config = dict(
    n_layer=10,
    d_model=192,
    head_dim=32,
    vocab_size=2498,
    qk_norm=True,
    init_std_down=0.0,
    decay_fraction=1.0,
    dataset='wikipedia_en',
)
MLP neurons of a small language model. Each row is named by its layer, matrix (up: input weights) and neuron, and shows model dimensions 0-191. Each number is 500 + 40 x the weight over its row's rms, rounded and kept within 0 to 999. Numbers have three digits each.
After each neuron's rows, "fires on" lists the tokens most often at its 100 highest values on Wikipedia text that the model never trained on.

L3.up580:560491446470553509505490470452530522461537450524556467484517448580465500428488472477463496469481480485476525540533541571447485457480532467509452481479549485492415525541473495501526470507513448582511482470460456551618508563527499486476512508499459502525513464469439469536508511533467542469588513572484486510512580539473431462524440507519514502568461491506502514544491580425480456493469471424452596507472496551568480532515489526494535488489575479522499497567419530499483565535477376514569516531471501475479452477490551540579471475492477486493491504576586497446506462455501528531
fires on: "al", " |", " David"

L5.up513:468440525553581491489468483549526551513569488502504525460552470473528446480455472501477524516478494401517501508479549539451507434405555510506520493509560488523447578490533528479502536508538481487504502428489461483497483541530522499559474479422448543515498429532533526510453472461464521510542496441514520507519551452497411512530485464470485560577522465489517484453485519527454405535458472517454478473470507464507583471534528454524544507487569521428485458494545506611408486517435476436486452499588462547504472468552515507517481522517466448531485469538562455427513433446504579531
fires on: "ic", "l", "al", "el", "land", " into"

L5.up901:500497457463496493420469515509425493528545497554465453535533471446503435466461548472449431505533485599461536499480584512578479523410510533425409483503418525515469503477484551527539472542464534510537493490543484516534473511486482536542500495427552429427548468510558525516488572505534475551558492498491444512492527424487519561529440479474440502542512510568508523472553500451459436561519476567537476562513447391471499497499493536475543480535457509437493475476482475552477569471509470526573476508536541467478513559506486499526488521472494537535482597465490467517565507471546452495
fires on: " pre", "l", " Pre", "as", "at"

L5.up124:475583565525489578440504493470534496532512495507504544569462587560557501434465497521542525487441512494472510542564503532472434439456527468460514585549462597439491537516461492451465557450510491514487477490495500449485511478526457498551464510481484523462520402420508461547512486493515491501553528501522485503474517429432449456579492499485505574491450516574487488488457509470514426449544538517566539513517521512577427530483452520513495537531454534449496512517530510432557483451474476560573460471510536489435546457529486509502441508475525492527503546497533510476533397529501478400
fires on: "th", ",", "oth", "ath", " ", "ham"

L4.up1081:505481482520514510460442468530453517597547476508592473547451460486475419455457513479473527421549526549416508463614511423483455432504471439401472519483456545476423463493509456502529502498514521523500454503521496528542476465515458436471469491470513525557504479425525515571513515438456496470431481474440536542506570485488493569488461514453403518570613513459471488514473493452560465514507454457523517477506539604500484505561522487435517506490488450528485543534493553454466472528506502494521478525516504508534493505436587484577472470516504469492506474491510452517454509476532476489
fires on: " |", "and", "ut", "ow", "ish", "ch"

L3.up150:494491506532421499466430445458534511534486474542510547604515498437472493519435442548506512501563491511552494454491515524571508517522540525470401498538517489497448573459543478579559514370512525517494524464459517463549535407494496405455443527533523531498527524487525446432511505493476452561440449529549460530533489502492441405476503433496557558519449491516507513515446594428502496511465539500440548527544441499567516554478518527466510492538538543465457533495518504522550485518519493513454404506512508491512557445443545442532534521514521501514515488514460503502492488489453512464
fires on: " fin", " former", "hen", " prom", "ind", "iv"

L3.up475:527533484539409566511550483608488548516498464425520478550473523493485509478470520511526562483544498494532558470556564483544508500476555531520479491536475464429489582490471575501451489440529461470511503489423511505527475404489491537456469433477511515420503438491478523472454452536535557439493478533538476492467566499477420430480479492477502506499431552501447521510467505482511493493523519471590492492532514468525524478559476581486446475510534577425534480507518526542506535447471489516587491560509603498445554505523488521478488472423550480503471493501567511541446432529539568452
fires on: ".", "th", "ath", "ll", "oth"

L3.up260:505438474468526479413501493490524543446482504506525513525471528470460384474511517516474493513463497527531474474499504448550522468538534496451500530460517463523519512490521515505544533524502565450476553520526491448648479513529534448528540431451533518424558507535467527483488494455429574503501469515518404445470551497501562542559456497509487445509480531533541560490430463529552448489491442451495522559494431493531517509492524518538437421549467449520499481451530504476476556518467530518489414531484500436522489480568494523465587531404547435485515570557510456482487528413478486513
fires on: "c", " Sc", "sc", " Dep", " engine"

L4.up511:500519547554549533588485486530546533529481538487554447534476510509468488531428434531421574473495545539458542476409535517485508488526513505511500500473547492548471487475509479469482574489552514433588450543540526534442534483522537440485519554478495532504537495551440521401502507506477495388475490475509478473428455525451487525375490540542454569481492506497491555488507537511525464515461497502509538513497449503509527466512519475525526389492487491479480510527485474468530459579564515499602530443473504524509489465434509457565507535425515492456424435519468521555474565526486449463
fires on: "ell", "um", "all", "iv", "ook", "ric"

L3.up969:464499452504525468483578461529540534559498576512499483456495529541466465556551574432488485478401482526468505464482508497503541486505487504484593538553444413482479455476576467503481559517556508502466443476586438496534501408547515554492391492562454521477554534567509529506541500473519504437487461531507500485437521477520481484465473462484458525498515526460515514481458573541562549451432460550472545533505517473493476483429439500495499509432503519545447467544547570458483449488587516451499480401437489477471497481444505491538501505501565447506471508515490499487519572494470530444
fires on: "y", "w", "e", "any"

L4.up414:466493510524453558453455423489583484459562471460499567430504555472497533556544512529526478506530497482499510469553434442522578462508485530533413531578494510585499443454494490496489447465482521504479449449543513483521467497498517561472473486527518469531492450519463464522493432529537517475451514525452482471552567571469533475555439501503546543515442437507484417501497461527495475464536520505497451459609552512507516502441447478505527502527538496508545524457456543477549513584554546472475510455480478596461464534562463449524491437518483518522577443495474559504477545466605482504
fires on: " re", " con", " inter", "res", " Re", "\n\n"

L4.up704:511414492532440502521482458514473450523481515541458612433460439564542492544493500456456421438500498504482508487535509564475399484487560547475468464548387515488614477525545462518513520432504531568506558495548457454515571518483477524457475499532528469518547490464483481543485496475497543523512434490464524466557439520507469465487495530482481523519483515452511509503492533502521478413505398492515527534522545417508490530503503508473490470485543498467478530460521480488562524526436531520520500465516461517458492505559582493513506530407552395563418519446485458503514501560472554480
fires on: "ab", "on", "ad", "ik", "es", "im"

L5.up865:466432470594526551560499536434490470467483555412514567506526453432473531501593493569499523483491588493540526493505473511541516501553457481438486539504488526487446464485573498465491511575462497525480544488445479435548530551409541472497506566520528482524521555564507484504459494557474537494504532558476466507555526556522468510523569549530581486543516427517436466506462471493466466401486398468518490490548503489529481534468509514536498495503428506462464470531569479515497442461528458455446530474523515553455487521561494534495417472536530449432463528475517487494504530526490429546
fires on: " def", " Rep", " aff", "ff", "f"

L5.up688:475475508601396539503458507525532524490507415518451488475469510557468554479477559543460515509510503484559455469536540420489496523532473535507557544542505488520497449517504444517524513502454453508487543453528423538535500448458549524515495481530529496584513543472413482602556455563494531484508485542458457513463522511422524472496476486462422571497457455467423472523431482498500451495538476514475487534509498527480409498464509530550483523566486497480392587470540478421537507467475512535414508480459476492506441529477542478436487512496507593454579486530508519514523542537519474477
fires on: " re", "at", " Re"

L4.up444:490487495461513558425482503513497454503431454527496476551440495539557483431524479498521506533501526528471560486520527460496468475422479502494472516528509582435407530481504401528533519490458541495506539526581523526509430480487516464503547482459488480576498441623541451513443467541532601398473479451496507524486451535502546524586439456476398480494530515567546511503451462451510435496575494444486475519533533548505495445493472452523515514471549504513515414466499498479479493562475549518523462523503503509539417513515465494512511507458500478493516535561522417499445559505488449482
fires on: "ed", "st", "c", "sc", "or", "and"

L4.up334:412489538549520470515466459445463489438497488540457558500528528542441568480499542499512505575572459504536472450546582440494555539591448490479543482552461477419499525472585485503497485447525532498522506451478426545516537397485556520522465467476523540506489542498469431499543506610447466526495536483501470520466524492458562482497495560475503507565451481548542501549539479462490493534479493470440521539475458532484444588470542499413484497449482520511513492505464430485505530496594476488535514481500465593533473468548469495502490490547585447540493460460482510537473498473535533432
fires on: "f", "el", " def", "iv", "v"

L3.up679:515530505456496558473513488501508544557458492479468461507530462488534543464452473596470628509520497473521544448564506478537488520481544456443455498506452572396468475493463457515469549533497448522467502466493523466533471518429605454554538512506507450546435492579457537520523487561559533523434535541493479476577524486466522475499530547466517517541511554556462471477554529449584552499503529506529495490494522549446513458507439482498525485450534518513521428546534515572465539490481459451409548410508501530536515485508515519428452447570524506454486468488562545489514507492452531451
fires on: " acc", "b", " conf", " aff", "p", "f"

L3.up576:531491453450569465504514505493470483441539460542478449447481580473577543419500539521423430464435519481579503501521520445576473489523571479483440536472482527509566578475485511586486505419514482521483494574508545504473488440526443538465497467587531442508484578570511464487471504539476417516467428500507511511419524497505574463463530487521436568557477505484494466458506488539497501436473543455500505430497463454540484467506481481475492473483533459473517457450518407515490459483544501492461540542425526522484477500570558495467519488422483482502484507478513518538539580455480503478
fires on: "os", "as", "on", "az", " expl"

L5.up856:492443470486465460496471406537500451508484463499427486520494419522531483441502559454417474468490435524412558622512537479485369481565487477500489468512562513538511472456530553504514562530517556459531490428500472533545515521543548465535497531541579492466547501463461494552505513566481497488497497457532419562440584497480541484506483485428559522504528472470494491512475552464540452476530500554615540567577508533466504458506513552477505543505507502525417567541510492417493465505496506490485524478513508523441494489478477472484448490553464499495506503512546438498516507521540472465
fires on: " with", " as", " at", ",", " for", " there"

L4.up673:482521513472480508464390480415516522458522472485551449449448551594523495520472505492470542443506538451549550460499542485530475413422476495498488460477528486531527496496552487505450551430528473466538528490482517489594508495489492545471431455524444475454529631468490496535475463438504498469530470488522489495495569618423513467457449528577424511525479490470456518532520505496538526450540484560466502504493439510503501449545493560485453472528542508563575459473502457559524527457506489446489537470488471523547476499494574512532532426515521479441459549529499570497572456485500483511
fires on: "or", "al", "ress", "ise", "ay", "h"

L4.up538:502475450507491523487514534535451508462519473529506539539559482486530473548521512500521570507606468484538511552458566481445420526529486514442485494557491467431466455513503430484543378482507509564506522523473519436526488506455515490448509505496506512483469492493488466491565403456414364538469448448473559485490512466456524477455488514503486459534440496599502503564522478457454483474487522460555499543446468551490473620507494490414502455486446501475556556506573486494485532532566481492500475507471484480497505476525405564513522531502545461552497488441524568505502501487538538537
fires on: " def", "ext", "ub", "f", "age", "ated"

L5.up858:522528509413490541500471483491485568457462460518494480484524501510534428457478498542490462476448528515470538435456552496544486527549490484479465568514498488486538526427453508507541412528476526545471525510480540466496552541512509589458510486527515440457498517510502489439540584521520512534528442575453587475492588541544545492516592510502457457533423517474468486500534533572488447493620459500462527477516456474497577468506418411435557499518467533449554532519513461456512483427468463510518506522474555532510501514538540527495434538532486498560486522506533480539559471506475385505
fires on: "os", "at", "as", "D", "per", "S"

L4.up257:604522557523556478561478436449461550497536480416451580530523432491496524462432515522515540517529529475492524522588585524448521452434464549485467532505541446519490506479406505460490507579514509496491542523473502463509453525501509479485499496472456494485550491570494488504462438506466471473529444472476446472443526505579463483442557552486505490540474505513465494520586507514493487410522431490534467527370411478513478522517473498472520529492523433531483537493445540493512471550452565430537521459477448501488458453473481513554527502488496418532466470514480529479423490498531578507
fires on: "ic", "ical", "ific", "ated", "ual"

L3.up675:545510513522541529473456434431519490423503492501494562533534457499495526491427536475511469509531470473500483545482477486472509445500493480557504571476508426540556502457562474557498477527491482454510497516473479545491501486459451471461461478487524531511457529529410476479477462463476504551528462537479470516439447472489478403498607476466544523518539452610459495532494492529528456556416456524522446520419489562559428482507541468434488433456527470527527494505529473557530508550560461489503439507468458489488489465553444565460618530495476487427515467537525504512550547511472600445
fires on: "ic", " comp", "iv", " Comp", "able", "ical"

L5.up142:441408526465507519523520449553474464494555527499534476484522511460522486547605512511513420435493421466491534558493564457412459563513512512498537440526497620456477445503499431498486507464457496468565520442540428463509528437550476469498564585502467550528533478488509528492536436537480521440515499535523504504498590525516578478462494482473500484488486420480522571509404576542446515448444473512537495548509467561489500440519537478543544477548507512501417505483548528512478522514442505589480516513469485468410505490509510551504481528516488525506574466505521491487516491506489547513
fires on: "ing", " there", " There", "al", " at"

L4.up84:494432521488530480426466532457565464516584544525569441505569483459403493496454569484583516498504434471525503525535493520464495478496426585530436477522524540481545458477495496540464579550477447474508490540551540435460522477498561514498540563457490479613551447533486496513520526511552577440502526459558469451510482505463460459547468488549530465498494496436522418498491440541471434537497500533556466452463527446475512528534463486529443500518548506496507498598509559546529557524501524488461484491548504456532480468472490502467548455449456481545532522548483455491494420473507495445
fires on: "ad", "enc", "and", "aint", "ant", " land"

L5.up751:507520495493556520425455499504547562503555513517511460504487521515459484430544494487534515454496503461472527502531550460547432504533492575531499508450454534500476509450458501424441435519615464504495541443495409539561488513577424486429542508519443516518521574489492496379509518477488529510534549439505496538401525575504516501473539538563422473494488523468480524563501552486487470492486475531487484497482515441543532465480471565500518443482568464478522513598459513509481511528456439413542493499528488481550456492487505553495473482458473432468478555507518486535500454559461437573
fires on: " |", "ph", "et", "oth", "ter"

L5.up437:513546475507498455467499471496513506504495495374493474506463470478450448471531541454460582534543449530444498443471517466478476492483407530495562567580483428496522438411518476561431552520528505550472546497589550466472451435462466448549538450483478506545522487496543424523490617489531462516436545440491433490518500435490463497500503501524455496453475508549473484482478507506533483487483493569489563514481459515495490504559505513504544520466496419500550528558553592522406503464513487525579412454471456532508509497503498493512561485520502481493512472530522560533516501485559543514
fires on: "w", "b", "f", "e"